From a checkpoint of a small transformer trained on Wikipedia: no biases in attention or MLP.
MLP neurons of a small language model. Each row is named by its layer, matrix (down: output weights) and neuron, and shows model dimensions 224-319. Each number is 128 + 24 x the weight over its row's rms, rounded and kept within 0 to 255.
Before each neuron's rows, "raises" lists the tokens whose logits its output raises most directly, leaving later layers aside.

raises: " UUP", " SDLP", " DUP", "🔨", "]}"
L11.down1055 [144 116 177 154 140 170 120 111 165 123 136 136 135 134 114 121 152 156 144 155  98 116 136  90 136 147 114 133 183 114 144 127 125 110 217 130 154 158  76  87  90 130 156 130 115 118 136 119 109 156 104 160 122 119 142 173 145 153 144 104 144 137 132 114 124 100 131 122 124 149 120 127 134 125 108 127 117 124 145  97 123 101 120 139 123 114  87 130 108 119 120  98 167 161 148 123]

raises: " UUP", " SDLP", " DUP", "Djokovic", "🔨"
L2.down754 [168 133 158 116 156 143 179 144 137 139 106 119 124 152 127 137 136 122 114 133 147  58 137 120 117 106 153 134  77 114 116  50 165 105 197 145 116  84  71 174  83 110 105 128 173 100 119 134 114 115 105 120 136 132 171 107 147 137 148 164 118 125 135 124 121 118 151 191 118 132 135 133 123 125 118 143 104 148 124 152  91 139 154 143 131 133 124 174 138 120 123 118 116 113 102 117]

raises: " UUP", " SDLP", " DUP", "rated", "🔨"
L12.down155 [127 152 139  82 151 148 117 110 154 153 104 178 147 143 163 142 119 147 165 118 103 122 148 117 111  81 138 147 106 110 128 165 125  87 246 148  85 151 111  97 159 150 133 149 150 158 116 151 142 145  79 148 152 119 108 116 166 137 139 115 171 115 114 110  96 113 108 124 135 134 114 170 126 120 146 113 105 175  95 151 159 153 113 139 150  94  88 126 127 118 128 121 157 135 131  94]

raises: " UUP", " SDLP", "🔨", " DUP", "Djokovic"
L12.down926 [164 141 169 135 137 133 145 134 162 165 132 115  79 128 145  88 121 152 110 123 135 151 121 154 115 123 114 117 136 129 149 146 125 108 210 162 129 136  94 139 103 111 141 137 137 154  87 166 126 131 149 118 126 132 157 133 144 126 152 127 156  82 107 125  93 121 150 120 175 140 117 124 157 133  88 133 113 138 119 104 138  92 175 156 159  90  67 128 130  77 137 126  87 129 113 111]

raises: " UUP", " SDLP", " DUP", "🔨", "Djokovic"
L2.down249 [156 134 136 118 157 150 176 135 128 138 106 121 114 147 152 112 137 111  84 138 137  80 120  97 111 137 142 113 118  98 156  49 164 137 198 130  98  82  81 176  90 118  97 139 149 121 124 122 105 120 135 114 125 161 141 112 144 140 160 163 122 105  97 163 104 115 152 183 115 116 139 157 130 125 132 150 107 143 125 156 123 142 164 167 143 115 112 135 146 124 128 144 127 124  93  97]

raises: " UUP", " SDLP", " DUP", "🔨", "Djokovic"
L2.down186 [164 131 145 115 150 152 188 133 136 118  85 131 115 141 150 122 132 109  94 145 134  79 117 111 103 138 125 109 105 101 156  47 159 129 202 130  99  74  83 188  90 116  95 136 153 121 126 121 123 112 130  89 132 152 150 109 150 132 149 161 137 101 101 160 109 121 146 183 116 109 148 149 142 135 145 149 114 138 109 160 120 136 159 155 136 118 121 137 154 120 124 121 125 119  89 108]

raises: " UUP", " SDLP", " DUP", "🔨", "Djokovic"
L2.down1125 [150 142 138 117 160 144 182 139 135 139 111 127 101 118 153 124 132 127  92 149 143  78 119  97 123 130 130 104 112 108 143  57 172 139 186 132  97  79 105 172  98 120  98 135 147 116 120 122 105 120 128 106 121 155 134 108 143 132 149 147 137 100  93 153 112 122 150 185 122 115 154 165 146 136 121 148  94 132 139 143 113 148 155 152 151 111 104 127 145 108 112 132 109 124  83 105]

raises: " UUP", " SDLP", " DUP", "🔨", "Djokovic"
L2.down964 [144 131 120 121 156 153 185 138 126 123 103 115 103 137 151 100 136 109  92 128 137  70 116 116 104 145 133 115 106 100 153  66 164 154 195 125 100  82  80 166  91 118  96 131 137 118 119 128 104 132 132  89 135 168 133 112 140 147 143 149 140 104 104 166 110 121 150 175 121 103 146 156 141 128 124 155 116 146 128 154 118 141 155 158 137 121 112 125 153 115 119 113 109 112  95 100]

raises: " UUP", " SDLP", " DUP", "🔨", "Djokovic"
L2.down738 [148 148 129 114 166 159 199 126 136 137  95 133 108 135 145 115 123 119 107 126 135  87 122 105 101 152 133 110  91 114 159  60 159 145 203 133  97  79  89 177  95 128  89 125 126 110 119 132 124 129 125 102 140 158 146 106 143 135 140 146 124  96 106 146 107 129 138 182  97 115 146 148 149 134 116 147 110 144 122 153 129 148 170 150 148 120  93 125 131 112 106 118 119 125  95 110]

raises: " UUP", " SDLP", "🔨", " DUP", "Djokovic"
L12.down463 [ 90 129 132 144 154 128  93 174 136 120  79 155 140 103 124  83 105 111 134 136 112 104 136 112  90 160 104 125 165 139 130 130 149 157 218 143 108 110 109 104 135 135 165  89 141 131 116 115 134 158 127 160 109 159  90  96 133 125 137 166 167 140  90 121  76 143 132 168  73 120 101 131 146 139 103 132 128 154 135 114 120  99 128 156 128  84  94 120 108  93  98 122 106 167 129 162]

raises: " UUP", " SDLP", " DUP", "🔨", "Djokovic"
L12.down746 [152 132 136 153 152 133 130 135 163 118 101 110 154 143 147 136 139 120 147 166 124 106 132 106 106 146 146 149 124 109 119 148 150 125 215 166 122 147 124 116 115 150 130 125 128 136 113 146 116 141 140 146 134  99 153 157 138 124 149 143 146 156 116 176 146 127 177  89 129 113 134 175 156 163 111 151  97 130 120 125 123 140 166 151 133  95  76 129 118  96 129 139  74 108 107  67]

raises: "lar", "per", "hard", "ton", "off"
L9.down441 [135 128  58 104 127 116 135 134 144 118 134 134  84 148 129  91 158 156 128 111  86  95 122 117 142 133 117 164 106 106  78 148 136 109 113  95 146 135 137 105 117 113 131 152 141  89 109 123 143 156 113 127 134 116 107 140 135  85 166 152 128 106 155 146 151 135 146 135 125 114 148 144 127 139 162 143 123 133 162  97 134  79 166 165 172 121 127 183 143  66 176 148 120 138  82 141]

raises: " UUP", " SDLP", " DUP", "🔨", "Djokovic"
L2.down1273 [157 130 120 115 153 152 174 140 137 142  91 117 120 137 151 117 130 117  97 138 137  69 116 115  93 135 149 117 127  92 157  46 156 135 184 143 119  59  80 166  98 115 100 119 143 104 101 123 118 111 138 105 126 153 143 105 140 122 141 147 143 120 110 144 114 132 154 176 129 118 149 163 144 135 116 163 111 140 124 156 127 142 159 160 134 115 111 128 158 110 111 126 127 111 101 111]